Weights of a small GPT-style language model, trained from scratch on English Wikipedia.
Size: 10 layers, width 768, MLP 3072 GELU, vocabulary 32768.
Architecture: learned and rotary positions, tied embeddings, attention and MLP in parallel.
Training: a variant of Adam for these matrices, 922M tokens.
MLP neurons of a small language model. Each row is named by its layer, matrix (up: input weights) and neuron, and shows model dimensions 32-159. Each number is 128 + 24 x the weight over its row's rms, rounded and kept within 0 to 255. Numbers have three digits each.
After each neuron's rows, "fires in" lists the words (lower case) most often at its 100 highest values on Wikipedia text that the model never trained on.

L6.up2079:116122151135148140111122132126110109153180149057138125100129134111087167139103159122139136138117135100123132119139114117112133136093128129135098164141057120102169110145131151122169117160131096096128121106113146136136141137155127159141107139135142159133164117107098121152133077107127134148108163159116146100134127137131114097101140110160117124099082113090142145148133087131121149129163
fires in: "to", "would", "could", "can", "will"

L6.up2382:154107177114136142146083112117127135119175189121116107137108151106070132158157128166142146140145169112164127137122105154106122148111154126141112087117102134124095089108109128161106105118129145166111105108139112168081114146115101152117117101149163107110159133129180187127151123158158122115094120059121101161126207108104114096206162128130139091158132132101099140140115096139136129108177
fires in: "the", "of", "during", "with"

L6.up783:119154142109116122126147133115148132134138170134163143081150117116138127131129136065118148135142121128107111109124120126123141124118129113132071132149169116111098135146123107152152129137131118116103164151142121126140160138109125131067128119132139137102132116161083134120095161102120122124097124112098098110099116141105102121130134105112134138108128110160131111161146167157120147094165
fires in: "4", "5", "9", "september", "3", "august"

L6.up1301:126170126128128107124156098136106130105150122083146132141120124145116098116129155137122138124118129119136132142072121121172126100117134122183116091105122125105142114140101134167080111147143120114102147123162137071116136138092150116121146132155114082113122120113137159121084053145143113169137117118149102078092119108059140099171142127153135115152141092122137183112104141153148091149146
fires in: "has", "had", "have"

L6.up1856:131102134129139148112162170119139141181094124099096101121092151140148124119095127105101091136143144117090134113143109114130165090093074115113096131155140073111132152143123145174114161129142114178127127127149138170117140148117149158113124126119158104123153152073127098145164156129143111132145108124091129125131140154116180107134148157138156085109139158131113142130129133113102140124165
fires in: "has", "have", "had", "not"

L6.up1849:142141170130119124188112105148103121138108141106134093082154156101113143158132138138117129188113088160139164128116155142096154096124118161145079134101134130130138108105100109139068104139147122138133159076124098125143135120126159161151096096117101091131117121172101172122095163168127124120141123125106083135151128128124117115100105168107110141087129134153110132132107147151147134123126
fires in: "0", "a", "the", "1"

L6.up570:108128111145062091139147120133130155160168107099127191124109157150129136091137164124099095143099127115155104129120161141181159116105153153141110150158162153122159111130158153142146123144104152089110160172148148136114122139118101149135130133113109134146133080136147145163160132169142164128127153104128089149154156113100151107138103131122135130136091141129117114168103162133160146126186
fires in: "has", "had", "have", "made", "not", "is"

L6.up1165:105126146165097097144158115138161128120142159108132121178124148083091111109120151079176176103123088075137148121087140140101133175187141122177095116153097176123137151153144140155071141113092108136117173113153140128143145149119107143101144150111133083145108154121144117131141117086156101083067154088152135130120118135099116118180131134144108161135065143103130132131153149134077129125151
fires in: "a", "jr", "mr", "inc", "dr"

L6.up1883:118143115125125114130131086127084079142183137156132128090104109118145132118145108103158137121089140133149147113081116111089146121120082119137126078169128152143105162129074161098116148110130104149099145130104131100117099170107165119117139154145170100115119111104111126135147168145186149148108159109149135093139141160087070136142136122125119112112130150106103122135121121156120150114108
fires in: "february", "march", "september", "august", "june", "april"

L6.up1101:151144135136111123134096085092103163121148118129128119122163111123143103076125157149106154128121162126139122081096106096096152095100150184136144133146108143116137154143148150100125141153129163112123120109124103123147138132134115136093143119139116086140126119145114142108167076108136186121158149114124146122116144172117129112142131127188120135116100139154096137144123133172120141113100
fires in: "october", "february", "september", "august", "november", "june"

L6.up812:118115156158106126119158116087137101111109142116136105133151117139120084120122173138144110162147135103130162136127179089145172152115102126087124094140079159154115103179087146148153170120111128163071107083138112135133174113129153128156117118133103107141121090124132152141123118097094185081114121134093097132131156096126151138092154111103111128113163123083087125120149152121133134139110
fires in: "which", "that", "would", "to"

L6.up1532:124115171138131117138157111102102126142102151107148106106103158115166112119125122162133118169146123154144135109107110134128120113137099152146110153105135133145109091083104115129116149129142105079090074128111134140109133116181113162136132144096132109108150127110124146142096114139095138113127107121098120110130151083168154143146151154158154113090090084108098090147130158122125148133090
fires in: "the", "it", "salamander"

L6.up1092:150149119114128139160141119122124146137131101106132117154139152143112172108166146133143131177166135131115180133144156097151154160168125166138119130118085146126103109145163134134111091163127138131106106102118102114118156130124160123116147125126110149153144100072154167151124114123124080168117171101161127112183168155144133095129107099113142091108124099119092135108146134125163114123115
fires in: "has", "also", "had", "have"

L6.up107:102062117166105113143111128103127073137124134121143118109107154117137095134090108109106088129118089108139149137153130129130136084083138172186147093164111110121131139111155141115101161123146128138103140131150152113121173133118134133156121111126142067170101149125162153106145100135133094124110105088128122140101111127110147133113132160110103155123144101155139177158129182128149123128161
fires in: "a", "at", "as", "about", "to", "over"

L6.up235:115122125107074121087174110114118110135109095102156108103094130140116146104148127142120120110167123110113095107133129126145168092132125154168123143155117101159153187119150122120112140106136171137156110157159110147117123135101141115111145078172089133123117112172138120135137139152169151158079113129091120154117141084139136123103107141148113137138085108094130130160111148143135136144142
fires in: "as", "setting", "direct"

L6.up945:197112128104083098090119146120091148126121121082152087174128157159117135132147116114089140143154131121140116140122151125138134083097098114127121083155126151116169119135122140142128146154160140112114090083107162158131157149100121136161157117175113141128121146159156125170161125162090104134151125095138123119127143088098073140122159115112141138127140100113094136150135165162117121124134
fires in: "in", "since", "on", "when"

L6.up283:158140174112135136160126133115122126165138122141147110130126205176092129138134106142149134160127168118150126115079090065120129111064137129186118153127133152145142126130070158109119121131092177085091139152112158123137124184091102156139152112155131126159085153102083122132153118107122131135117134066137101115131151137065164123149134122127121126133132153116166158123104119130126147123181
fires in: "a", "to", "who"

L6.up2786:132095170174104127154123074137143086132137122115114098108145152153128169154168117114164122151105093141137108121130124167146140121132118109114132083119150155136144104109081123135148126110124097133102123101131100105111186157093145103125133116134138148113145114147124119162147139091117109167162164124129155128124151130116128141111147154128081132126127167178102154164134152095128111093129
fires in: "in", "from", "late"

L6.up811:115149147105154136133183159127110154148139079173116152139119138119094121114134159127129168159112153126123094138094136129140105105138146139154131114126137106133144095105134165112130127133098140126060075128104137084114155137126122142140099100117145118151108072115110130134104096117146145147113137126149129105142134139158116146127160138138161113103169111155131148161112116086154140122119
fires in: "is", "was", "are", "am"

L6.up1717:167153159159109104120146121118125106159156079126154148141099147140143133133127151103124129115106141105077118158113138174108138113123117153109111133148104110141121128145108052165111145104145093156092084111141135110131126142112131142093130116078123097108079182144129112106122109146109141137134095097155131117102151099111064148112119073117130151152101118162125145122145161130105160112168
fires in: "of", "00", "all", "from"

L6.up423:162112147154139150156120109162137159121124126142146138148135126131148128128134074133098119126145176161125086130119163100108123110072117119113141083149155100150077136125135149141114123145133103116124191150166117078121154116118090174107133120114120087147113169147098149141110099094096117165112166127147102110114124127103124151146147170166139151145136177149132141178154203099153120145089
fires in: "0"

L6.up2190:133147123145095107131118107122129131110100127138102082112114163108102092105129122148108132152135115071109129134088108099149148153120093099099081100100149108121164113130194138192122098092147140139113111119123148122137134138105127137156104098134091153158109115122103101144103123126133118085140140175133103076101159167114115093168107151121137081111120118136173108119133143114108116117143
fires in: "she", "he", "who"

L6.up613:146104120150091166135139120110126137104132130099178133129136182129121138131118128102128146152143125128128130130100087128114149157175105143115158105139158137112135150094121111109123119107133081144123117130160115083097156108149106115093154127130170096106124125127159146130155168128162119105096125072117129135180114145127127129122157141128165111147132110114140108125108107094123142147158
fires in: "of", "local", "the"

L6.up351:119112161109129122167111132118093134124160072158101108129135144132138125124135132134132123142123143116161116102140121165174147095092152084128115143124131114114167124140118126124104096126151148116108118128137121107101155107130093137137137136164144071136125100133101132131111143164129130166161125085119140117147101082134121107143122098089128116109122141121160117151123157150142160122139
fires in: "n", "and", "was", "august", "is"

L6.up175:134131086184123088124112085160097150153159159133119139180075123119107098105118169098138104123165153142148143133147121119126109089108103135121142121130094152086145099123115150136128120135139148153085179093129100147118144165142147142116140118145137152116145098121121146107120120116113154115115164134124127087091126152096124140125164132089128146085084141125129153126099088083162195109110
fires in: "to", "in", "around", "for", "from", "left"

L6.up1906:158094150121140118136092142105096102135134144089127114146118101133103132124110172141105105124121119147092168130112111081159121121141122134166120157154127116185093118142115166142129142166111126166122126159128119131136172134094103126129114133139152160105118126116147134119143075198128083123148127114161122143143123152127137109069132134141165130141164116181084125129140158103116098117105
fires in: "after", "when", "if", "had"

L6.up1995:114151130108096110162110147144135092122101128127115111109114103131131154099151159097098125201129133070119152132149113113159157112116109184104131139117103111128122129157108142138128139128181135116107150124172102150156170110090201152114143148167143070141144149096140129117128089117107083142128154112090113117105101140163140146148113107135131104152129089171152123104117136143150156138132
fires in: "was", "being", "were", "be", "is"

L6.up2530:115128108189150132116134142127132117121108158112116133123124118136128140149139091132144147110146162107152141135136146106179154119086131179133077159179130129113145086161083120132173069118119131080139138078127157140135156144123134110148110122175146041109129136072111146139156129064137101119082146104089077126147124157144103130119148111149115128104129132108133133125151126130145131132132
fires in: "to", "not"